MLP neurons of a small language model. Each row is named by its layer, matrix (up: input weights) and neuron, and shows model dimensions 112-207. Each number is 128 + 32 x the weight over its row's rms, rounded and kept within 0 to 255. Numbers have three digits each.
After each neuron's rows, "fires on" lists the tokens most often at its 100 highest values on Wikipedia text that the model never trained on; "fires after" lists the tokens most often just before its 100 highest values on Wikipedia text that the model never trained on.

L6.up701:156153067156124096111171125114100121158176171129104182155046118108141131113161102095107146151141070118146068072169118094130113154077123129170133131160120105089149161140133143123137137183079143102121171142180136145194175117142107136158169097120094128142129168105127182118162142088162144120
fires on: "I", "C", "il", "ol", "ire", "uel"
fires after: "o", " F", "F", " P", "°", "mp"

L8.up1237:193108102162128129085156135114124149089112134179169119132150196059147143111156126108118137101109094126153144127150128127175160116107117118055147080178150131126127161150089108094135107156112137130149099052062137090117142070139111181121127117142113126138097102143128125124121152103116159143
fires on: "r", ".", "ep", "os", "s", "S"
fires after: " St", " J", " P", " Bro"

L4.up647:184103182100111177097063162079104156151173129096138136139060140163136182111143132162082081161076141114118087096097149090112141110124120164138072128116115148134139157097145172082153135139131064137088137125060117110127148119089178193147132107105166123128136147141170089098129176130079174122
fires on: "l", "o", " known", "im", "m"
fires after: " At", " l", " to", "at", " per"

L7.up1016:135077107159147080096135105147176129105130111056105158125168144075128085158135169162097146152110155183154149144081151133102137124158097143136090173159162147146059075139112129117113089161161061162173142071115171068125138218102105099177078140050084136171132141101120116138136098161161122143
fires on: "pl", "d", "v", "p", "k", "l"
fires after: " ex", " con", "enc", " in", "in"

L4.up708:109124127170114142122154130063089120115155153147110111056103138132094086092134077082167151132117125098156071172095142182150160091154153141137143048101158145204132086104139156160204141106130108133157202121154110201180120127093140132184136092125135086112116160133091089145079145143172054213
fires on: "est", "and", "ater", "aster", "ur", "ill"
fires after: " m", " S", " D", " d", " M", " N"

L6.up697:149120129099108133105175140141124145099153166076096085101080157138102114118083129109143099103146120105135107108151107131145125089178137157115091166085104067071197090134087088131140143119194122105124155074117195086089122142180140117199204112127089142071107076186107138135165136127133150163
fires on: "or", " a", "inn", "ier", "a", " A"
fires after: " W", " cont", "m", " act", "em", " direct"

L4.up163:077105145120133074089162158135089088140029174172113130142110124100104140168062182126105135058094123132149141135191184192127139094145186141153130113102097115096130158147156076109051125108115191163141091126145154149148102120136167084138130078090153124127141131122107194132203182094148114165
fires on: "r", "in", "ur", "an", "ch", "or"
fires after: " f", " F", "f", " me", "av", " Ro"

L4.up969:151152095155173081155131104076137141132102167125117093114099127099069153158159121131134113129183176108173165162081141097129108114159157101159092085109125136108121124125115059097131204150112088130153143061172137105075122108124176139114187092187128102165134104116135182169134122183166178096
fires on: "g", "es", "y", "on", "u", "v"
fires after: " Le", " R", " Re", " L", "Q"

L6.up255:192143094136140123136182159093094086129103053117124105147131140147094101188091119169113116200164144152134077076116155139122104200110128159087192088154115166116162179082134154148089114116124087101154131089112131131158111121144094128138156101140155122142129112160095142141138165131108142114
fires on: "–", "l", "c", "i", "ur"
fires after: " un", " Un", "b", "at", "em", "un"

L4.up53:170128138165113096168118190073145144128145148083167177131159127153138147168180098073097231112086168118052111092175131063044098170166086115101097196147095132082126121151127137083158104111173132146114101117128143149110093142106151066157163134139104082132115081129121183184101105147118126184
fires on: "as", "us", "riend", "ar", "irl", "ult"
fires after: " F", " b", " m", " f", " M", " Res"

L4.up1161:125122096065135133195123149133091143113167146150107096141133104139100138118112165151122075133143171111163176139127128091160107124101160141118125119144159173146123045129094142113164073119058153114150131178156116166102139120092138134144121086137199141067115078184105129149116108146100158176
fires on: "ing", "i", "am", "h", "y"
fires after: " R", "r", "pr", " L", "ll"

L10.up1202:072173154161096128117110143132103050138133140097154161144148073074155135148102103197118131133148087116070134166176189155124135105109148130150154144155115082155121092124135174186140174083153131139133130159126085128153057110083146152130106143166178209130124118114163069119176088144092101122
fires on: " ", ":", "th", "ve", "emb"
fires after: " |", " al", " m", "2", " An", "3"

L4.up1168:137151159137130148106145125107117143108130143150193122182131149125107132114095085156125132105089129073152103142122111138160162141124121102091135113143146113157140124124074136049137097129135166171138159164184095110158135068091056168114167084119183108088156149134140153138088178131110149107
fires on: "c", "k", "s", "os", "ce"
fires after: " Fran", " R", " Ar", "r", " Or"

L4.up1230:131111095151155127078154109103156193061134146126143070109141099106130119148113080127154102182119107115121139114171167132157093136134122190146160080156118122140106105174116150104150133149167131179163099171173103147148184168098135110082146124174211108150095123152118163149102076125165170142
fires on: "ol", "g", "or", "b", "s", " Pol"
fires after: " Le", " Ar", "ar", " Car", " profess", " Bar"

L8.up1078:104172138104165115068075164136157095142113103160125174118107101108092118127151155174210116109119120098058111137100133156111116146105177114146100138146113148116108152131049180128136189103109102133124197084191094123153141119103066167118120082119125113167199129107135174134102088125169149091
fires on: "ut", "7", "t", "5", " T", "6"
fires after: " ", "t", " in", "n", "er", "y"

L4.up16:112135157199097095128084147209134114183152133115145086060064086116136149097131070136092088174157135146104153103152129128126113168106125150176122136133119139095123097115149149130114103150150106139145072104127058105157148122116093151154129147109169125142123175130157132142153108136160141106
fires on: "i", "et", "ed", "u", "it"
fires after: " P", "p", " p", " comm", "l", " comp"

L4.up349:149102168160116145067183162183125152109167116125110131095082079112126078115090140108150153153117141131105138109144064137199177127149133129178172242130177120076167115106117168161110150165179107125162083108136054135135160132098134173149118087097113128132165147160147075091096106177140137141
fires on: "l", "al", "ol", "in", "r"
fires after: " W", " D", " T", "B", "d", " V"

L7.up901:158143172130128145107119151112162097118149149165066096098166104151128118105118131102140126130167101180102130122133121142125075071107096181127120122089187129134128077098059136105077097121172097103153103057082172071087129097134092147111080122086139122165205182133160153109137173180083064103
fires on: "u", "qu", "e", "r", "in", " f"
fires after: " s", " S", " C", " st", "T", " T"

L4.up910:128153121187113159159122152121102129127118087194119110129134168092175088158114147167096093114139159155111140123150124113207126119164076159130092151118096094185119149137103114128131125119089155161139119167158136177129146091133130124143084120124085188118145113110160140084153172115165103175
fires on: " It", "r", "er", "ing", "in", "our"
fires after: "f", ".", " F", "e", "ist", "F"

L4.up1266:104167130134127178111204102133104103101115166113106073100146147123148093121123088086116085161105112138071191134165175150119140118125087158111099103147097101186130129167111115063152099151196146119101175055219102102160153182160112119043110127174135079156138141182160173115120104119135096135
fires on: "om", "enn", "eb", "el", "h", " hel"
fires after: " F", "W", " W", " acc", " P", "r"

L7.up354:133095122123125118147180131147184110131160162087093179175094162164094149149069153107093138138095128124092134170192119097110119130138114122153092137129106145157127117089160132146136167108129166090135072101114185161125150092152157160128087152144154103122175169196114115102170130114216123110
fires on: "ill", "ing", "g", "ut", " D", " V"
fires after: " k", "-", " p", "k", " g", "ack"

L4.up765:113146138149134110118130157120107132157109161112085169123123079129159051145122124102098136148137158110153133158137129113114075108128115097150082125149123142141166115216150148193150175050154150113163150130131143090162125132113117106177115086150130151145161167103143094184128161166072158103
fires on: "un", "ing", "z", "g", "ate"
fires after: " D", " d", " t", " T"

L4.up690:129128171177148057098127119138103071132172079126139164171154110147203108130132140131072158166041160143156191122123162173133168146148101161108125130156094138015111150130146098119117148090096132157116095081120122031105176114150150126092172133120151108092110139089109128127139106135087107128
fires on: "ublic", "hy", "uman", "ly", "m", "el"
fires after: " P", " p", "emb", " h", "p", "st"